From a checkpoint of a small transformer trained on Wikipedia.
Size: 11 layers, width 256, 3 heads of 64 (1 for keys and values), MLP 704 SwiGLU, 9.52M parameters.
Architecture: RMSNorm before each block, normalized queries and keys.
Training: a variant of Muon for these matrices, 278M tokens, 4242 steps.
MLP neurons of a small language model. Each row is named by its layer, matrix (gate and up: input weights) and neuron, and shows model dimensions 64-127. Each number is 128 + 24 x the weight over its row's rms, rounded and kept within 0 to 255. A neuron's up and down rows have the sign that makes its largest values positive.
After each neuron's rows, "fires on" lists the tokens most often at its 100 highest values on Wikipedia text that the model never trained on.

L3.gate468 [120 111  85 115 162 121 100 121 176 129 100 118 110 128 139 156 103 132 136 113 198 109 140 132 130 126 105 117  99 225 125 114 130 123 123 121  71 133 143 167 140 114 119 118 167 133 143 101 112 101 124 142 106  77  93 168 129 109 149 126 141  97 128  88]
L3.up468 [ 91  86 132 138 118 120  90  95 130 173 106 127 120 136 100 129 142 101 120 123  93 175 136 140 121 154 126 136 111 112 104 162 119 152 111 176 124  93 129 140 124 108 114 159 124 127 138 129  97 117  86 136 150 102 125 133 138 148 154 143 146  68  97 135]
fires on: "b", "t", "s", "==", "m"

L3.gate210 [160 197 127 131 100 111 155 147 127 157 120 100 112 144 135  64 159 140 141  64 114 160 123  93  70 151 157 140 117 116 114 120 141 116 115 135 108  95 127 113 133 151 143 169 144 107 115 152 157 133 109 139 114 146 151 127 130 122 114 101 111 100 118 175]
L3.up210 [130 116 127 187 104  96 123 137  96 164 111 155 112 161 129 152 179  80 150 108 128  90  89 137 147  91 148  70 138 143 111 117 138 150 128 125 129 141 125 153 111 118 139 109 103  86 102 156 125 135 111 129 136 129 119 141 138 112 119 131 118 144 166 110]
fires on: " this", "z", "le", " le", "ll"

L8.gate171 [138 124 152 121 109 173 103 142 144 147 149 153 100 141 157 159  99 101  87 127 145 179 147 111 133 171 155 108 108 119 170 131 101 113 118 107 152 128 162 144 126 147 102 108 136  80  89 113 152 136 148  90 110 115 115 119 110 173 123  90 127 119 145 141]
L8.up171 [119 142  93 144 135 119 166 134 124 146 170 137 127 106 141 125 141 111 142 161 127 122 118 108  94 126 113 124 146  88 113 121 141 179 171 143 101 108 125 140 171  92 147 134 124 107 142 173 121 114 116  78 126 158 121 120 131 137 171 101 159 135 135 123]
fires on: ".", ":"

L3.gate69 [133 152 135 114 156 133 126 113 127 163 171 153 145 137 158 146 120 126 122  99 115 156 119 120  97 168  96 106 164 103 118 130 132  77 139 179 140 126 148 153 148 152 183 147  86  83 136 114 147 105 166 164  96 134 148 135  86 141 151 115 122 119  97 131]
L3.up69 [150 152 134 118 132 129 146 151 100 145 185 115 104 117 123  87 124 163 140 140  97 124 142  84 113 108 107 115 154 116 123 122  89 126 124 121 119 111 158 185 143 144 165 150  96  83 130 144 123  74 140 163 113 154 112 105  84 152 145 119 158 165 128 148]
fires on: ", who", " who", " would", ":", " took", " to s"

L8.gate546 [148 137 151 144  89 154 178 132 101 177 120  74 143 126 138 119 113 118 103 111 131 132 129  90 147 105  97 121 115 136  93 160  99 129 144 131 156  96  96 139 149 178 123 147 171 145 150 140  93 109 138 110 107 118 150 105 135 144 125 142 122 147  79 150]
L8.up546 [126 132 168 147 125 140 131 131 133 146 128 129 180  55 146 141 108 133 140 127 173 142 137 133 137 105 145 101 116 138 138 135 142 173 123  96 120 143 115 127 109 138 162 129  92 127 121 148 119  99  86 127  47 106 119 146 113 145 130 106 109  86 131 134]
fires on: " to", "ipp", " ob", " Mar"

L8.gate645 [130 132 133 214 127 134 124 139 128  81 142  99 140 125 123 141 144  99 117 121 155 118 179 106 151 166  85 146 140 106 103 129 168  84 159 103 149 104 135 138 124 103 154 131 151 116 150 140  94 158 141 135 155 123  88 134 136 145 174 103  81 110 158 101]
L8.up645 [ 70 170 127 142 116 106 127 170  98 131 153 123 106 123 133 120 141 138 150 139 107  93 115 135 170 135 102 127 137 127 159 110 170 129 100 136 130 104  93  82 151 137 145  99 154 143 155 159 118 145 106 119 132 124 143 142 115 161 121 167 103 143 154 118]
fires on: "O", "ad", "ain", "ig", " earl", "an"

L2.gate544 [146 115 151 148 135 110  78 167 134 147 147 149 173 120 131 117 121 167 158 113 165 174 111 126 151 129 134 118 164 114  78 154  93  91 114 140 126 115 144 186 131 159 138 173 138 112 155 159 105 101 110 154  89 138 124 108 140 120 114 127 164  92 134 154]
L2.up544 [112 143 137 141 123 156 169 122  77 133  96 152 125 114 140 115 146 123  47 136 144 124 121 132 162  99 174 148 140 140 102 126  83 135 122 154 156 133 149 123 154 132  86 119 119  93 145 159 125 124 168 121 132 163 155 109 139  99 127  96 151 117 112 126]
fires on: ",", " on", " by", " to", " —", " at"

L6.gate508 [116 136  99 157  98 149 152 152 125 124 118 150 138  81 168 117 142  91 106 132 107 116 150 159 122 154 174 131 141 126 155 128 121  67 138 131 128 171 120 153 171 165 109 108 115  92 148 125  86 126  96 125 157  93 131 113 148 153 168 140 108 126 132 120]
L6.up508 [122 130 113 182 122 113 184  96 169 155 101  47 130  65  75 164 143 137  80 105 138 133 153 134 127  99  91 160  81 122 148 113 173 115 124 139 106 180 136 135 141 118 108 110 128 131  92 132 153 139 121 130 194 108 129 130  78 142 151 150 155 111 104 156]
fires on: " T", "\n", " (T", ": T", " Ch"

L3.gate448 [152 149 140  89 107 108  96 103 104 171 183 122 110 180 113 106 137 150 105 117 139 160 128 113 112 128 113 100 145 150 142 151 137 158 107 109 122 119 162 165 101 130 130  98 110 107 139 124 127  94 103 127 127 114 132 164 118 108 138 126 123 107 100 129]
L3.up448 [163 155 128 120 143 106 143 114 118 125 149 139 165 136 119 122 143 134 125 104  89 141 105 121 117 178 136  84 146 122 170 129 159 142 105 146 131  95 143 107 129 117 104 108 109  70 105 153 138 131 124 110 119  87 116 121  97 119 128 138 119 141 136 141]
fires on: "\n", "out", "ar", "el", "or"

L6.gate255 [125 153 109 139 109 173 138 108  98 112 131 128 122 104 130  86  94 121  87 134 167 101 127 122 121 106 137 109 115 113 133 166 111 103 170 136 101 134 137 177 136 136 136 119 130 136 171 146 111 115 141 107 128 110 124  95  98 116 145 143 107 120 117 102]
L6.up255 [ 94 132 108 135  96  93 138 116 104 126 123 132 135 124 115 120  92 123 125 161 139 134 121 131 109 147  97 156  95 148 131 158 116 110 147  90  70 172 149 131 135 151 140 130 117 115 133 141 141  92 155 130 142 154 107  82  91 113  73 144  78 125 171 136]
fires on: " ch", " Ch", "- Ch"

L8.gate472 [138 123 173 111 126 154 123 132 136 136 137 131 143 137 135 118 119 114 105 155 127 142 123 102 158 135 138 112 132 117 126 182 153 140 167 139 117 101 122 116 174 150 155 116 132 121 191 113  72  91 159 107 118 162 131 146 103 134 151 162 119 141 148 138]
L8.up472 [ 91 137 119 156 117 147 120 149 100 129 143 120 138 109 105 142 119  88 139 130 112 160 120 134 104 140  55 105 112 145 119 149 148 111 114 163 114 108 149 155 134 169 143 156 126 121 122 145 151  97 131 126 102 124  90  87 106 135 130 113 153 119 148 139]
fires on: " G", " g", " ch", " T", "'"

L6.gate648 [137  96 103 141 146 105 119 134  89  95 150 114 121 132 137 127 131 117 121 148 133 160 127 146 149 140 136 124 145 157 155 151 165 138 112 134 138 148  90 101 161 146 133 111 108 102 152 133 141 114 132 113 103  95 117  76 101 155  90  96 138 150 129 160]
L6.up648 [144 144 157 186 137 134 105 134 146 175 134 100 130 119 114 129 127 110 120 136 121 143 129 111 156 131 156 176 144 166 133 126 126 129 169 147  98 133 149  95 125 123 133 110  80 130  98 114  95 130 132 124 115  76  91  81  86 158 119 119 127 124 123  89]
fires on: " as", " by", ".", " for", " to"

L2.gate361 [117 162 107  88 113 146 120  97 106 159 122 155  89 121 162 141 140 115 111 159 156 105  98 119 126 113 112 118 126 116 109 147 130 129 143 129  94 159 123 125 117 164 116 143 150 134 117 151 118  94 146 183 129  91 141 151 120 132 103 151 117 125 124 135]
L2.up361 [103  64 169 111 125 152 125 128 155 171 112 129 133 157 176 161 174  93 129 101 113  94 122 147 125 108 152  90  94 115  66 109 139 129  99 154 100 114 125 130 139 139 139 176 150 141  78 155 110 102 167 128 147 129 129 120 123 144 119 125 106 145 150 165]
fires on: "ies", "ks", "ie", " critic", "hib", "oper"

L8.gate254 [115 112  81 110 106 145 126 132 131 135 146 137  82 125 123 144 165  72 119 175 129 129 144 108 142 109  87 129 119 153 106 137 142 158 161 127 126 120 114 130 129 146 130 103 158 130 121 102 130 112 160 150 129 117 134 113  82 162 152 166 110 128 139 116]
L8.up254 [ 88 119 128 176 135 112 130 148 117 133 136 129  73 156 123 162 131 134 163 126 117 144 107 123 121 124 136 163 112 141 108 105 127 142 121 155 140 103 162 136 149 142 131  92 126 156 134 123 114 131 136 125 110 138 119 145 135 159 164 145 168 116  85 164]
fires on: "2", " n"

L6.gate274 [103 139 167 133  92 111 145 161 151 147 156  94  96  95 158 138 101 135 104 115 150 105  81 131 132 126 113 112 160 151 104 198 145 103 138  85 110  81 101 170 108  94 152 127 111 101 132 181 165 139  73 123 130  94 131  61 160 147 125 136 148 119 123 115]
L6.up274 [137 127 119  94  88  95 144 105  71 142 122 183 124 126 123 130 158 153  95  93 126 147 129 177 110 147 141 153 128 141 109 170 142 123 114 131 108 102 185 122 139 117 151 145 117  98 138 142 121  93 118 140 132 102 110 163 115  94 144 153 100 145  56 158]
fires on: ",", " —", "s,", "ed,"

L3.gate364 [129 100 193 108 153 141 142 143 101 163 109 142 164 155 122  86 113 138 132 144 130 123 127 120 131 159  97 104  74 107  70 140 122 123 115 155  91 148 110 115 112 122 146  94 150 128 159 141 150 151 108 108 137 132 203  91 110 153 121 109  89 103 140 134]
L3.up364 [121 135 122 176 107 112 136 115  86 133 131  99 116 157  75 171 117 122 170 142 110 138 127 174 164 105 133 105 102 108 119 136 139 136 141 120 107 146  69  72 154 124 146 154 108 136 145 118 122 129 110 121 169 146 124 113 130 121 139  83 123 100 125  91]
fires on: " U", "r", "U", "oc"

L3.gate508 [170 130 133 143 117 151 151 134 135 104 113 138 128 127 118  86 170 174 175 113 149 100 145  74 126 114  66 109 109 131 146 139 157 190 135 144 103  77 126  80 126 129 167 156 147 148 117 147 110 105  88 152 123 110 128 122 109 103 138 163  96  98 168 106]
L3.up508 [133 131 167 136 111 116 157 121 110 132  94 122 112 133 125 148 161 153  97 155  92  66 182 107  86 118 132  97 157 122 123 132 129 158 121 125 141  97 123 154 116  95 136 102 154 144 157 110 134 132 154 168 130 146 120 131 132  82  56 115 102  90  89 172]
fires on: " Car", " al", "al", "ar", "oun"

L6.gate449 [141 124 133 142 149 120 108 158 154 128 133 164 141 109 124 110 145 120 116 147 142 118 140 133 128 101 139 101 136 142 139 104 176 172 118 134 128 143 130 127  89 120 167  91  82 109 153 138 124 124 172  97 125  91 150 116  81 109  95 160 154 140 147 148]
L6.up449 [142 111 139 140 102  97 178 146 118 149 129 113  76 121  80  92 131 106 135 141 150 176 129 142 132 134 140 112 121 129 174 107 125 111 136 125   9 144 122 140 150  96 129 163 111 129 142 128  90 110 130  91 118  93 103 104 126  92  75 118  86 124 130 120]
fires on: " Ch", " ch", "Ch", "ch", " Cl"

L2.gate63 [112 119 135 155 116 115  93  90 114 100 133 114  99 122  81 130 150 143 142  81 123 115 114  80 124 159 112 122 115 137  98  64 122 117 141 127 122 121 107 129 120 101 134 124 108 159  94 159 138 150 121 139  93 140 100 141 127 184  76  78 128  88 167 106]
L2.up63 [148 152 143 141 148 161 118 107 124 125 107 107 105 159 116 104 103 114  90  88 137 126 103 117 109  92 144 169 114 135 122 145 132  85 132 118  78 123 130 122 113  77 119 109 145 148 148 115 131 119 115 115 113 111 124 117 122 126 106 159 154 123 155  89]
fires on: "all", "ass", "ission", "i", "in", "ans"

L2.gate513 [138 117 107 162 125 145 118 146 130 117 115 139 126 126 153 127 162 132 107 163 147 132 105 127 142 169  95 125 163 119 104  92 127 157 145 140 160 111 182 133 187 131 101 153 127 134 153 109 104  97 135 121 137 124 121 124  91 116 148 118 125 113 154 129]
L2.up513 [ 98 116 147 117 100 125 129 171 130 149  95  84  83  92 110 115 131 166 107 128 172 140 124 149 116  96 124 134 126 139 110  79 148 122 109  96 172 129 159 138 174 162 119 132 118 132 145 112 158 147 163 125  80 121 122 140 148 153 108 132 160  92 111  73]
fires on: "9", "'s", "ug", "2", "her", "in"

L6.gate12 [128 147  90 117  79 141 150 146 140  90  97 126 118 138 129 119 120  96 121 139 147 126 102 159 145 108 155 111 150 106 108 109 154 145 164  96 139 152  98  96 100 116 136 139 126 103 115 110  96  87 121 177 138 160 138 119 133 127 160 112 107 130 138 143]
L6.up12 [116 126 105 128 106 140 122 114 124 117 130 129 112 119 189  70 136  97  90 129 140  86 105 139 118 134  62  77 110 125 108 156 121 167 139 132 142 193 105 160 156 133 133 147 113  83  81 127 132 110 103 158 191 115 123 134 160 146 158 116 126 133 145 118]
fires on: "he", " mon", " bas", " Ro", " Bas", " Che"